config.yaml
n_layer: 13
d_model: 160
n_head: 8
n_kv_head: 8
head_dim: 32
d_mlp: 384
vocab_size: 1788
activation: "swiglu"
norm: "rmsnorm"
norm_place: "pre"
norm_eps: 1e-05
positions: "rope"
rope_base: 2840.0
rope_fraction: 1.0
qk_norm: false
attn_scale: 0.177
bias: "none"
tie_embeddings: true
parallel_block: false
init: "uniform"
init_std_qkv: 0.0298
init_std_o: 0.00461
init_std_up: 0.0298
init_std_down: 0.00377
optimizer: "adamw"
lr: 0.00283
lr_mult_up: 1.08
beta1: 0.9
beta2: 0.99
lr_head: 0.00588
grad_clip: 0.5
warmup_steps: 513
schedule: "wsd"
decay_fraction: 1.0
decay_shape: "linear"
final_lr_fraction: 0.0
batch_tokens: 32768
seq_len: 1024
doc_mask: false
train_tokens: 114100000
steps: 3483
dataset: "wikipedia_en"
MLP neurons of a small language model. Each row is named by its layer, matrix (gate and up: input weights; down: output weights) and neuron, and shows model dimensions 0-159. Each number is 500 + 40 x the weight over its row's rms, rounded and kept within 0 to 999. Numbers have three digits each. A neuron's up and down rows have the sign that makes its largest values positive.
After each neuron's rows, "fires on" lists the tokens most often at its 100 highest values on Wikipedia text that the model never trained on; "fires in" lists the words (lower case) most often at its 100 highest values on Wikipedia text that the model never trained on.

L6.gate319:460486524522476478513444448468555496524465452535533449436523462547454511496441471558520454487530532500428514470491554495536538510481484497481543535542452500520468496449486504546556569481457528517488476559477515537433444487565483477554412518509545496568448512561502460566563453535481432524480514506429555515526501491467549506506460439509404508500476431550457437542561520426492510510534513571440462488462527559457501507495527553526480388454487478571514538533511490537441538452469495
L6.up319:517485464465474532490560535549547500517470511473486483540501500557452500545429491533501497511463532507510433479546497454586563465468514500491479549512414441439545523503578479485514557502488541521426528458428484495497464453514553431558447477525600630498527481531563480526499535518479521523525489522518474538545497574428516539500479530604522452512542533554519462569491496493442548463488533523441575500475524460480538483558494499531578457575490494474490501475503501511444548546472505
L6.down319:508561446406530493490562504554527579542497603469437492528514480471634492508505523563457549508451472504531463533508456465497501508517509388563463424478558502496528524469509467507543516543495523521437469441432487461527506529518447556495504522479464514462501489505592440503474515468511513439469534461509497568543505570481514521541513515536499476490591468520491479465473462483495513483528443502490477473529480580525487500496493565476488488541561539428475401491581475480541521479511460
fires on: "0", " School", "ated", " part", "ung"
fires in: "000", "school", "located"

L4.gate75:451552453520466474534505474426544459416479430517503462579571530508443451534524499436527468517555543514551454489503578427525520482538521524509496523523532535482554422437532492497524545585478486475462475549488528561567503599551535502539455465502371477521486521472527554523486514452488494527555564533499544503538533466529523555496563472486499500474526455515492493489485564430467526544491545490502505546454473465469479578525525513532506542533500467490457450586456512508465503567505519
L4.up75:531525568508478534503478543450474462554523509502488489465436492457513452502513532450486452574490479497484483444514458494491538427474483445419407506530449462509481473447498440465502526505442541495511497541438491534429458545594482486434542552490499552438448479439566578514505552484518472543492520385502492521478535519489603460536488487497484476478536480520512408512461522486548538534494569521498520544451450435531528538530482506507451460595484531497456463509510566544523471534444498
L4.down75:461433564434526461452461496496508463540502541516414493523464506521546574471588543540479372583507530496570513463499477493469550431506534524480470462525494383546440492475437512515506477512452547453514512503493544457487461527536445479497534506490563562449487481485539427485514505499502527545431435482459493602527486447542514507588505458506575513501502509555507524491506459452511498501559476524464509531484518496460534452468509543511477536531590507501444550501519468548459494468498538
fires on: " but", " who", " so", "lish"
fires in: "but", "who", "english", "so", "soon", "software"

L2.gate210:456470497505492505485494478483508500512533408505512465528466494562533504504481454459555574507532544516580409465576525513523528550459523533483473540415507507517503487532484483513527562501470423423425531522409481527505517491458487465531481483529432547463411508503385504486550439489524507521563501470487541431469521476518510488541488431503448518462533439449496522416503576564523579418493497495504446490496443467443544538533513547523443508478575517487499503501529531446512505525460534
L2.up210:493499544527476507531460571549508570559531487515411503453588463495553457590421531494529533471450507578574446442531519505491490532448549474426463470448503447513590525506510485481432567580478454443502476501527476555502502437489487492508539412555475499517423511482480483552523465483475552513500511487475530489532420515552539517495536531427520442478520487521426450489456502526498527496441513541497471481516536443413507450491460478476486526491516522466523483520502455432556473547491497
L2.down210:578575460494523541562500525533521511507478507459526481419487476516470522533431472506461487531439511469472543528492506491494507493537494502463473508480565498520505554486622425500488448509524468518497496466462518499551460549553495515484559492490554578557488496537459510508497421516516513488481535566536497453533438509497511494462558580461538442500517499542482496520580486457551478490491474499485528477431646511515523554538520467539416525518471500522484420492515479458448478562634469
fires on: " He", "re", "erv", "way", " This", " On"
fires in: "he", "reserves", "this", "on", "there", "railway"

L10.gate39:457512429478584479491490529517538495588489449525509489543477486470477474499575548523512467477548474526538432518568561548555554506487416508499432525511450525514439478496534590470536530494500512477487532463554472533543507489446538522545471480464526458472542463438445508486544465481492475529579519482478521433534509507452599531532511532452426473430475507417462533476493475503480471480515507475503525519567383543576426447528524490464475479516503451473472538502451460466485458570488454
L10.up39:517469420479495478506520554546515520578536498529543459432508474509542549478532508512535505435483407478470513534538429498514589459463451486468480546526560507515500452473534566466472443534548475498473527407567490597571443486439501559528466499470537512545537506526539477511525473536484528495564498491461525481505563543532524509440451515490499480491487481388500489501495498505535491437540474549569503455543417580549460449497476495462468552496426526501526477486448447567474539510537460
L10.down39:466416433557499484525497488463462509502526501478492510483467508447496571456444499543476462486492507489415567477475462470479518416511433507460504514532444443458483466478543599466460478492530454509459463491493474456549395518446501477449532486486485494530528546545480488477567518518482525513541485495489534456530554436538502521426495392544539415531479544486490461501535503526481497518461493511532551543440470496536518546556473471483478520521482534477495394469556447551538508406604472
fires on: "um", " can", "ent", "ay", "3", "ust"
fires in: "can", "may", "30", "sent", "must", "3"

L4.gate200:548536559447452516506465579501471552527544534530470457484491415529494521557493535501472564504535582451466521466483501538484540506643452507612517532496524490520452477508479451510483526522488549525555515525476547454587528559574486478460470524523499503544534575490537527468556480522430445559517506419451537516458520537477490454523537470422480538506531500494476533496429556515487477506465459479495567497518503514484447532446454522475465471481520470491402507518549488520500506519426443
L4.up200:434512408500480436448432498498447490492525506518503523536480510479551522449574488580521492527537381559456493537476560475559470468525449462432578509433563513458448584550510486447535523503487468545526547510480509531468468495488522473494440511611469463475550506488475509465454579482529538441508491504410509556465510474544498507442534486494528499517501565461472523509539470513472511540524533529511496577504435506531502529516517545489443534428457558463510500524580548492474534515473464
L4.down200:471479469568598515458522491525567514539560476465527404517488442512451521475493554504490506503418455486505537448431511449511484594467512501520467472543547521437513487510514482520515480521510433449524501532504485467566531576465568481469532539506514426484453494472523545510512460458462497473465522442536503472480511485526472429558570453542461500489474474442543509512444507549535459565419513575560472565471460404510495507480469522504497536416515536463484575542506525439473524444496453
fires on: "uth", "ward", "im", "iginal", "y", "wards"
fires in: "original", "authority", "any", "award", "awards", "authorities"

L4.gate218:512497549501451547457496532554483488533540558540516510578455443512458436479487487530448587536515538466529462531515578451533491513557494516524553453466612517503477555535568539498483482528506446587532524525459488518552462447499403552526464419441546554511487498505454507463484457527404525451412485532481546527449500446471516548538488475483525507488478472514452513555520430425561479534464442536445508486495475521508451466494461461488458482505558504519511508486491541524511438438465495
L4.up218:473545543536454486464535513540428470494538516508609444426497543547451549531479444577501523489459439469509525506432594544435517487525509462559544522529526536505493504502615520466508515555502527506524516470459489477467452469540598510542508496493481470502487509481503510380538459440530545494433546495478515561428506549498508533478511445489463445445551492487513535497514572500592491464622472470488478579484525509479539531468501497522520483497517451508504503524454540469494532473505521
L4.down218:542481511430528509486550555466538477483468523469434566542536514452508463530518486485494475556597497496481437472483497493486550486491456521458425514502443463455451479473463521519490437489505481502498508547482575451540451506491515493449459488429533555447441525479480522447434462470490464517439486534457534442461531380486427551553433489468520534597565473523474504482472464518498523445511513568527559486490557504500466498484462506498512496478514478555553397520423473514446508545407496
fires on: " became", " as", "ained", "es", "ough"
fires in: "became", "as", "although", "gained", "remained"

L9.gate61:538522468543535469475432572454483498508463459535445543422511485483451565528529469532478540530515537517478501484542490502531506529472468461541405617562434502513520507526480556517470470485492502490453522453614480525546437475501455501590480478485578485481482470501492532529460516497522477533558446462445484459494526463528526549524433508492534530401471498472521507482447492484492495500494509492475444543499410519509491493563521595482448474510509498410474516550448455415528509505467408
L9.up61:463523463475527522460501568489500523477476525644478493507537533515520561445480511464456459482534454588505467476455460498532496452552492533433567497455482468507544487497527539426502433494476465471451502381514457486557520486498496537539415496514463513496538467450516518471520552419572540445468444479552471512561498454568523472504524457483524491428471609499483527515488492477486479497485552593517598519526471521544534508520477492507476521464497484527457471561556459499466509442511471
L9.down61:467508459486485478573549430576459557498532538509434514508513486454548509561526455552444448563472512513501489490524507513462545504551511532543463547463467544516449504465505507549500511554476484497483473492478435528500595527508459429520471493526501551613530555563491481569469533438520453424507454531519523445450470530495589458504440498445537458488442520506537488530532499423538484533520563579432558510426512492458453481517505531462503474453503486487471512546581450466480506525570490
fires on: " would", "ould", "ill", "ay", "ell", "ust"
fires in: "would", "could", "will", "may", "fell", "must"

L2.gate235:471444460484577492518511468456558496529475458440563467485484440617474465500508515424547430482575520447388495511459482511447470572494493513503560531534516493461407445511494539572499573503570504529516475511552538535499499527447508527483528530461519567479493454495439538474510506487509488467550522517485527514433538478449503455531484558441478535510512508451488465409461497564524519450459559561478540482444521477566540557506515591542479506482533513536478473487536454518482520519543495
L2.up235:461479468484508451529552542436561515534568506482501474461546579526535527493497489510454470435530480515512436560514538535430511477499527495447452528525503510499499428544473514488477525480513502496473488484485504552510531462490460430551495393513510443549430497433510475448582467422468545511482542462472568500526478501561448553472535505571513572508461414477509474484486427522521433468466505541517509550478548494464558456453562532553512487521443472405500459542565504436566524467533511
L2.down235:484480554490445454488496501504474456470462520528498505493515514511455474496508433554505498518515492485568549477505495487450409493502579478472472438504485487511547542459453462521513398510533514565541535465464551425468484514521500475486506429425522491473472513545477444468523485495465545495454510497352525512520523455511437470420486481537538519484476465479449551556646551432431493526460496429450467450479567507520521520523482506466483547480510459514475397449493547494517545487499500
fires on: "uk", "ond", "pen", "resent", "ur", "ial"
fires in: "open", "london", "present", "suzuki", "mukundan"

L2.gate351:497519528490436519573500430519534505495561492513444526557495536467463517468520486433470440466437577545515501495523475536492571568412466489504427503554471521535479535531543598485550447503521522446551581531455470434532520420467520480504482454486487523567453532526476457463460487481450481539482524510532532503580478485484466509419493525523524525486542565485516552566475414495564497517510475562576526491520499492566453484576526506508483535524524493465421503527430458454472543513517474
L2.up351:447533521571507482489481528503458518545538542509585494503494440507502512450471519501534458501469498493529465577554535449501511561525529511514486514495536521504481475467431480476478436501541546550497502503476545497519562450547526429515548543412601437518481510503454489486488525517462524518551563456479539544525480521430524501444456499545578453512502513564467493443595531473571478547522571560532446442498533524478507474533452414494518495549524495511480506427422510382517537502502565
L2.down351:543494472456476497510542474463468440465480549500512444438447512426537447522510486495492447468443495500488487490557496476453539529470461487481513550541487485466500433495517496484555495521519560538548475419512490428476486610406562547546494410473410550533479441523486556503520518500580512542508496510484497472449495552527530463558409490463479490530517453461512520390484478497464459438525459542523514518528532435491563512531488492573481443584481542489552521486492495472446499438534541
fires on: "y", "orn", " in", " at"
fires in: "born", "in", "by", "at", "hydrogen", "body"

L4.gate72:481568491438482565605481532426456502453463477474526445514516532516522526556519513570511499458566459488437446508491538504500477495486478377486504462445504533474512492514555538451576501497520457504585541530510470554485488456577452602441475486459481473505488491549483488418505459451455484540522487429544514562504442428462506474468479526517475551479457536474498503509447494459494517494507533561436452505559562516522515490470579538463435423512467504494494493522463472434521502533480532
L4.up72:472537515424451493470525477480401507497482530492528464502537549554512559536488526502518522522542508509493433515504487497473447467498542516487517480506518476462507465463518626556508457515450490422493582426531439435503501535447501555541450499507473517436463433437521530529477504503482462487515459497521518558603516500526450420525487528491583544493430506515454527587496484494432486504535442535508478524507495377520513483478458545427513464481440455463509443445496465533448459516458491
L4.down72:544418513485469497480530453500466465480495518460511537523496440484514506456524435478444535488445567572512548518416485518578536486482498486517482489562440496520425437505452410465484502494527437483401486403575518437516496433490510465481536533462548471534488553510512551470496518496566453502392519494449549492494533499579462504512433484520512427455549537546522517493532522507558537470503444479523520478488487480519450523452480578516504467433554485524508517525425493476449460510474558
fires on: " had", " were", " became", "ing", "as", "al"
fires in: "had", "were", "became", "opening"

L5.gate185:494465496461479478544491556525524494500461487470526530536508438506495456459443487481429520575550514499533490521519475502537466542536471545506479480437537531553488463531532515467497455532483494484508522427522511572497538496530490499551472463501451563467458529526457359478466543440484447517525560481552539529422553415460481529486420555472541537465582552473474553518486564395533517542471454505474509474504534527521485486581470473481465499422447493551495598475458472496513503556476445
L5.up185:523534572564420448603543465393512474518491477479601425471428493543542535519543495463495494453558495536487513479474499475517485497536531554454531518516475516472472478538459505493517441485529509505527546516555532585539472430439483497461488571442505452473520482504431513485479482493465486556535460530510524454508515530541523477495480518512520496430464542493483520560510455550592512433593444504555438490476534570447464511435486525524493464470511530483492453515548502394510455498509497
L5.down185:528540524503461475613576471529495491515439514540536457529450460503505442498485518485481516535544513550503448507465502474447442521535577481494538495471490581430529511492581483511499470523490485512520579490369554545496521506558430441542527544521548569479467480567513441491404504446429518537431511451498505531461547402484522567506537548496481522530518531585481514525498486478486523440524461551484512489503526528486480491528455547494479533462549522550480504495511451509483444574455502
fires on: " be"
fires in: "be", "began"

L4.gate154:513430546558563561471543441550582538462519496462512441531440538538425449516494506503470461472496506489477548473565544538443504514544472506453498479497525587488438533487489580482546544499536498492451405498479563496518472515530498454454432475488549487479435497504429562471481467467517475471470441545463552482499478416507486481444415460501488562512509463495469557489504567455487446506523463499464481465549551525524447527514507484555539496411509437508458440486509419504549492452497528
L4.up154:538468467503400472493550540474487516463510462501440470523443500453500508536503526417495556439507450430574459427510542404483526547443477527537513520492455546484498504487420527532469508529463473571551503535512528543473488482523546488417477461487459431505507522468534539494508516512585539407539515448518503470422523486486468466513492473500484487522518550430473501448502448497486524432412517428480530481505461502484466545539542564601517537490555506494516479546516504492437475579518562
L4.down154:454523471508557571472483479470512483595476496503529462515523469446436429466388448498435487411503556492482459575463562495486455496519489439475508532481554477514512485508472521564538494511530490495488493501457522518505418454468456455535463464428590414486575521537511550496411523503474524513501502491427550504559484463470489424516493499532461527457510514522498477469555603498513521550497483543469488528554560565477472529544488495518473477466437461474483538493426483485504477476511588
fires on: "ex", " Party", "apan", "ward", "wards", "en"
fires in: "next", "party", "japanese", "awards", "sweden"

L5.gate119:497485534541515549471525500554541459561444449412440462474520397530533467551462538475480497487501553499430499446461559510504472506493473565492517542529504580515460537564543515492566502524477414492458481426548517489490493539486492497480462528462464513571426533483464500446530560469509511566518513496528546457523508472475476571510452443479484496427552470532442556449490484477434549480456548482540520460523546461553504521481597551499432543492534455455479528525562489479473449516425481
L5.up119:489550513476510474460556479484488464622518512498503509497483519505544500519478494525492504516527475502516505491501504504527403502523543546442461504490510483476461453497543529475486536475446450624473449473582524481481442488511431472479432604500462503532467495523474496472559520473467477626553522487493559439476467500482489514534500416465440441466527498552464557475553482472434570502425530465525490483535476492477505550457489481529458519516532470450502556451613471490417476479439530
L5.down119:554504534565448508504501494526426466571493537424511477524548507435508499536472526550468419501504492485427500608549562494510496428530542528481544541482500469465447456601638568504468546471501490555511498459502493486497465499541497444499507514517523576543519507539495471545516535503489556476433573539533507500557494494490538525539504419492564436485495549524520488542580481456506473447527462498493473475463502473476524482508437545481545513509472555451515403507491501468529498462576511
fires on: " he"
fires in: "he", "held"

L2.gate43:508542552440514489522489518449514538483582530524544477554511531550413486517504526413485512496569500523530476466547578462490544513527501536523468419523496519469499499498441548496558475513464504519441477549544510511496495510404504553467511565338465460481474530500426559508541479475422451462546517562538549528544492480464490469469505486474473492531477449530506545492556522493547551550476499525489452477448489592508553549523548488543532515501554490512553498573459492479524438505567517
L2.up43:495526490493512516502473515436463516468461486503535433538495450531508503551433517497520536528504509465490477514503490460467565533482532446526525453484520521471496493538580471513558571479476548488489530524481445481476462537522530612543519480522480542377522490491584593486501512505470549436434517540531417578436534507446596523457546541442570458463519504540453510562490491546508479560451447484443444607505477500508489515485560491437558525499523533542495527505487502488542450472470482
L2.down43:541544507507485508502502449494521436495517568528478535514529573626471552530569501455503523483530551502428521477481552490481524421513486491463520464527509401579523489591506497523509462392517551500462506531487565530542485557525442504502481548447620497530484493491409488569509488519500449489523440523472493506451450520587527478453508520494559484535479469535492490474525447469492537506534524544502511514444463490497533552479514515504528545479456578396453461525501458480494460539527513
fires on: " and", " but"
fires in: "and", "but"

L6.gate287:471502526510469543497541456500489491539460529484555522518501487528470477467503377516537535529553532505501469463579551470480549529525508467521518444491522532547453460469565461522488510530569491495534447439453551479521458497502456540451569526438518409519446433555504511465595441448407521506485555489505508509494455522502509543491509509530514512467416557490459584446516603488490563568478527455495478529517574525525581535503492527535482500509582452483539490525564503481524523480504564
L6.up287:442535522425457475482524508533464505514443524510545450474466496512470481478479459510559539539523538486499454535494480476477523560540500492455514441450483547558478519495544455564450536539511492563492532495478511513479466549478460563519556529442476442561469389533447511509490392504533446534459525540511490536466491478550540584512519510500541500539454595503506583476551496506452529578522513539474460562508537527455489528451526480565457493492558477541480506617527491525489519484519617
L6.down287:553551497497485510446444528491481514559485578540507487522494595534511462473548496520487532514462508522506464477466519473517584399521481485549435540451555503482558419527489496491533569500424522553458512491534449484496566492529563442500436476516505485491462566504508525558485505488562558507519481508553464521499476493508487532498481547484546433518491525463511427590474421522492460482508527493550554497456545461443501483475447540430500528599515575448493542530467399490473439497452473
fires on: "ated", " States", "ite", "qu", "way"
fires in: "located", "states", "white", "associated", "acquired", "education"

L2.gate314:504530499504545568530484520453448513530490523538556521479537424570467495485410534435431511504508539467482439476545508532470566500496512454529526423491466518527502486526462544495535494550475541547431583548544589504522489441455518546534504447493482679426467478515472538521463532539428475516506500522549521494580502448483495513517473498532542513509508464573521464530499534482517531515510543450462558481515498524551490525471495556544472529529491503492477466446501429489605528506523518
L2.up314:525512470434569538478519507407537476492553494465539433452485466472462459536525483472540545475556546510452458538532513527498527494492523538504498477496437495486519500500497489600453538544544536571476468649574475513447486460520484533465490471467469493475536559433563564501528513569458476508548469501492506491471523511512491536459492512528498503476542446462476535463500487521519562512366498489417564559448461458486439547495546437507499522523541529531510443473425501492520561482455525
L2.down314:559591513536568539512469500488483478527416586437436514416522544557522583537568493473488483512471512453474463429537511500517506460489514462463506430503498399588481501531516516498561517463522548461429494551487548540520451499544487555478501545479513528532534511528413499543512513535534458500556491507524484540529532537439503507464509532503541415506559452510513554495576517461491504452491517497485491502470539480494498548404517527519488534503438591450536414484502470525534527459471535
fires on: " and"
fires in: "and"

L2.gate355:534530527535531553557469551535518506566454488498487478487422490507527557494524478517543409561492443580450470472528545538505534415497520498596492440466500469461506488475496544519444526484496539537536449526443463503526488495493429468439499498452474501552478536493488514486459529434455410504524466551499416560518419440480531545423450477550518511468462523518545470536503466477467486477545470448445500476503526516520488491452525501462478533486515509436480462587514380406527502524482515
L2.up355:526480484521539547505513373507485513541520530555543455543462473577476516433572459497504515502463476528566500449527451609512448526499505444531534498548443523451464539449441559489478521479481520565489450462531470482541479529539426515509537506529478513520523482602455449532500459475459431470445481505477531470606494515453506479484477449575517511482509525460562508566504436475550480472476559460456493530522533545553508489459466479535514507478550526487502499473558499451441456504568574
L2.down355:560484543531497516477482534479513552471508604458412587504489556451514615442496497499559500487488447473404475487452496531521590454444498515525492497536516494510476567495416476516532499498521521503459587562462508502433512492499506465544546496509474445518497520536501510468595474536563531508540522471518472447526534470469480502439482544460514459487540465497493537497513580533478507515490482485514450520479451447523482537534499517474479511487473537520520313536519500530510527531492441
fires on: " by"
fires in: "by"

L2.gate205:487470480488492455472459472485522566510495471453465527532497489502429497514462506483580520485509523478526413455504549503523536457504494532565526568529494525570514430550522470503509504495480521548499491556436572487537462506505521511489519492423439554501497516485523505510541530496506505583520487537497528532512537452519538456426472562483533490516526565497388550477476539459496447512492518534463608457537529478561563530500483424492543486463471427478433476602558567503565495473606559
L2.up205:455471612503539490490489466528547467513454519508498524519482517551532494464425494512483519436550562460548412514490553379539447459498480465492477453498451529524542526538501494515558493520541467423427546531481493544528443505517517448484414478468429541449520495470476434454509511444544532464473528418521499411559454421467523471498478469470536498558533520545524544517540488475500469512440529573481553506489486563477496530529469498589561542500529545532491491461482429495511504542502498
L2.down205:463439526535495458477444420495493502551443477489448499553556552533481464479524540507546458532508504424495398457481443476465507538549476488515500493491491526549494445547487491513476498505426552488496484560502523470499458528506461465503472463476422424487510538518521483503457472514451551580586512606516527526504574540481475521478459487453580451505503454544473543508443449510460516478428511512458558525485606535511518471524448543514463543422491513482393519457552511460498524459532534
fires on: " not", " so", "ail"
fires in: "not", "so", "software", "soon", "railway"

L10.gate73:499497516490438476564410510526505408503448472431469478512403432557491477541440480513532547526456553559512474433526542442532507520523484445511524537503479530493545423520541466515459528496435473466458537515486455502514533533469558480460444542499463542484455470515481514504543537463538518544475582533472470478538527464441502483389515462493454479433523425533504550428464521519507536451551508504462531521547517513457533536507510549553418524468566505481486569499473440453530465523447454
L10.up73:487476582473444543454570543516477473552517496483431486522493497496488490527444468532451426496433507513503570534550506457477536488468542447463521548446489509500542463553519436437542469488501500414521451466487479461530544492567538581430512576469483565531477458470516502504452476527552511498512500516477544526507482497528544540503456540496524495425434510492486530410475511473586470497511512475484493507518548576447572460447430588511532466485555553534482491490498558439453440542435543
L10.down73:455484533462518499497570596495486525517521482521491516518482477485489512493528560475463522509437459494509499605525442490486537510424493497537504521498561528538517477469514455510578408535526517446572455450526489462547499537492487533504578532530476494580448504414511454458508530430517546517554509398504529536410478441523534550565435514544575476477557537521512493485499563460552401460535490450516483461485494537490474473498433458422478473521482473485533462446496539488472464512526547
fires on: " there", "ear", "re", "ated", "ip", "ine"
fires in: "there", "located", "near", "line", "ship", "gear"

L4.gate333:459479455536494506541476555500487520520599518444507437467519436492450591476538529499516450470492496469523547435562509432506540532530470540513530559474519438497403558514509503483487495508489454478525508482459483509523447545521492475514497512487502495469493605490432463433507468580418505570478547577523458564577541527569475512514476486503453554487455585495430505457446474533494495490516469462452487504498532504510591501509524528513498524457494460550462516534404444479544524513452435
L4.up333:460473494399492494575475574497489537532490505476472464489467481512495479476522502481552544458491453490490509448474487465557508508507504444493497474502434405481462500375526508562431493548496487433454488569542553467514532447569416519488508536539508542444484515530489485544515478505466493496503511512492487461501541516477479468423440495522534470520489495497503468525488524545508454535553576422542503483542488521570457528535589605628433476499514502516487412525550430490509528510492502
L4.down333:507521523538457527514619511534550523477525465427504557517498437484533490550524451502466423578492525454524486578459491480511505536579491529513536577418472496478506468492555497497517467518531504560496520504387521532469464417518528485487482551538505507495479518460553485452464484512404479530425621438512499530527531487510535485512468483501520558508544513538475487443501486488469556444472450505459501492537486508500553536528524490508427513457549470604549566472468568524536465458515511
fires on: " be", " form", " place"
fires in: "be", "place", "began", "formed", "behind", "formal"

L5.gate82:534428526583493483520504441506547542474502519568461519549494503469459569437453526522491508525545551503516480440478471487466503499553462506510483444455466520479458410517472431473529448501521487518532508379522442457517461469419550494519488410434455584578548508511507473579463534485496521491528491502467506481503482477539477535433471497581506518568470554501483506504532523448498461493528475457441450553508480513494507503545408477427501424485482571479474424500478554444502488456481504
L5.up82:541471401476624458426520531491536514476464472540487508531504499504498535452517496513462557438545507464498422461487454547511528566558475512423513465504481469512452569546485471503475484551448488475559568486498429448538520520518529491523511514430466487451488569479490505488482489449470548428526424521522480535445491502497428489497498430507481506446487500453491569508490523537457487553446572564535546475555462494500548460432508527457441544430473490530502453439455476507588520489541512
L5.down82:461496565481389536588482489506521463500534600498467463509462466597523492497522531435477511510475473504494549481537485533513524512494533464518506468493463507500477517529490566447542567486533533458510557477517528537476430513453427522462476587504545539613506473549555438465451460509579498532446499471469486468526505416502519548529515515454552468484503536486495496528536506513506482496487429425536471504534459504606525450517497474451526474502496476474374486461449467555542533497476530
fires on: " would", "urn", "ik", "ail", "hed", "k"
fires in: "would", "reached", "turneri", "wikipedia", "new", "week"

L6.gate216:526540434508479452541572492546490522486548545439509436488496486461510491521437552454505516501584525512488458546557537492523402477510532510513535507498506488543508486613480569480482537515468417484467515512492494517469515549532504453560522483481495569559517582447483488540530500587492488548484491570577489515533502506457508424506478486549520470475527545462506471565525445460391536465478484425452465554486532444481472536588469520551499521498495465554480501482598502445525510548476514
L6.up216:573505539538430570526485509456491505516473487518479496485480510538477484563458490491472490435558545482440492468494442506473471450442523490493523520524497503519512452550469535388532516480472439541437550519532439516466506570489374572497430495403494537523437501513469522552485503471497503563523507554548521458578501449526509472513417416521488473448519509469515490434540483497520508481471535495465544474516475506507436468512497651535485503493513474553515528546505559511527499455479562
L6.down216:590504445531458434503514492535428522509518490429491476526464559483565464572439504497464418576533518474474422531541557566564488475529535477520548491453504447539480455532566480578484444493477482554465559463467490464512491531503499524483493537551526606465495566469459552460495485529485495436464579489568452468522468464510525447499541486489522499498525534513552495556521527427461543498502502465473438524508466474496540517546425501499476544496498539569472408511457556532540544484520494
fires on: " he", " He", "e"
fires in: "he"

L4.gate49:521468565472519551491499509567406508522522543471493444569468511449473436496522552517475518582507554525562477479593507467489582501547512491523515544549508494602530450544520514533571577525505553468558491491496512495451536527555552466513471527464469502424461490435508539483543466501453484515515483484534520461529493522546500451406552458485548505531564503472500490480473487433483467556468597505437515452536514511457447573479550471530536511569536523505502517526542466521521587545508513
L4.up49:558446472496528514542515494484538467511547461512499500511491519492488473493484536480550497489594428441541544508490454498493428469558484524521483565443472501526480528528533548470520550486477473578508534542454509530536467505502516558505487532509441528479581483427522503514406604458462450492523527436508504432497564466434507449490489549469564489406554456500499465525495531464483535541486534430514515459517495478548470431583450531525492523457467524520425550461574477535424473441560544
L4.down49:527510498528525427492432517547499562516506533579496474421532520506519512448505572440416474494505517440528467451484539453498489527568508466470560552603471477518456488528481497448538481465475470529436484491503544437506490541425475473458482454450431513460517537487565539485617480527480495453453544539543534435551460507516462441472498541425443478489527512511463500540497556475535498501403513539522422500532464536455507565462509426497513547551512546493494511543493467509480543471465534
fires on: " then", " not", " so", " before", "ollow"
fires in: "then", "before", "following", "not", "so"

L5.gate134:511431446628490533486420574502536503397434501410491481510469460551511513504529447560497473481497502551471481514433505577572523545450541484507504470504438544468458468434527488527560452449480490516531422471501468584487443515533438522455548506485498509440456489445480556492527471519457524527521492517532474470465481521458508417501502463441463489466453564466501464502478475452537562506541525500470529447490481510529511403492478516507439505545547553521481484512500462502477582466509471
L5.up134:481521494505488497520438481498519534468447508516541463505471540503500529457562458477517530499621525492493429544548508504512507528455456470522492484509464515506519504474484483536496548445467462483604539529482504594476524556556560528500564476460453508540533481509471485539510563614505476509548476542525459433438475517478435508482438546471528488502461573492540530598442451516522505565500473515458529506497525537477405403560489492470527490576448483531547502523513464509436502483442408
L5.down134:564586496568497515485453598539460509505499574536522605475491489478544474460417494520404500466459520526507498568414518450457530399476493532514468479571508497544502499521465488462490482488505529510436613466450462481482566497534418482521458546529523448525513501457490496491537459525536476492490523509533514494434489442536491431469503522485525469487461560526502459572510515501520492499524491519503531475466547517486501513474566521434482541544513522581458380490470492477509535439517539
fires on: " by", "arl", " of", " Dem"
fires in: "by", "of"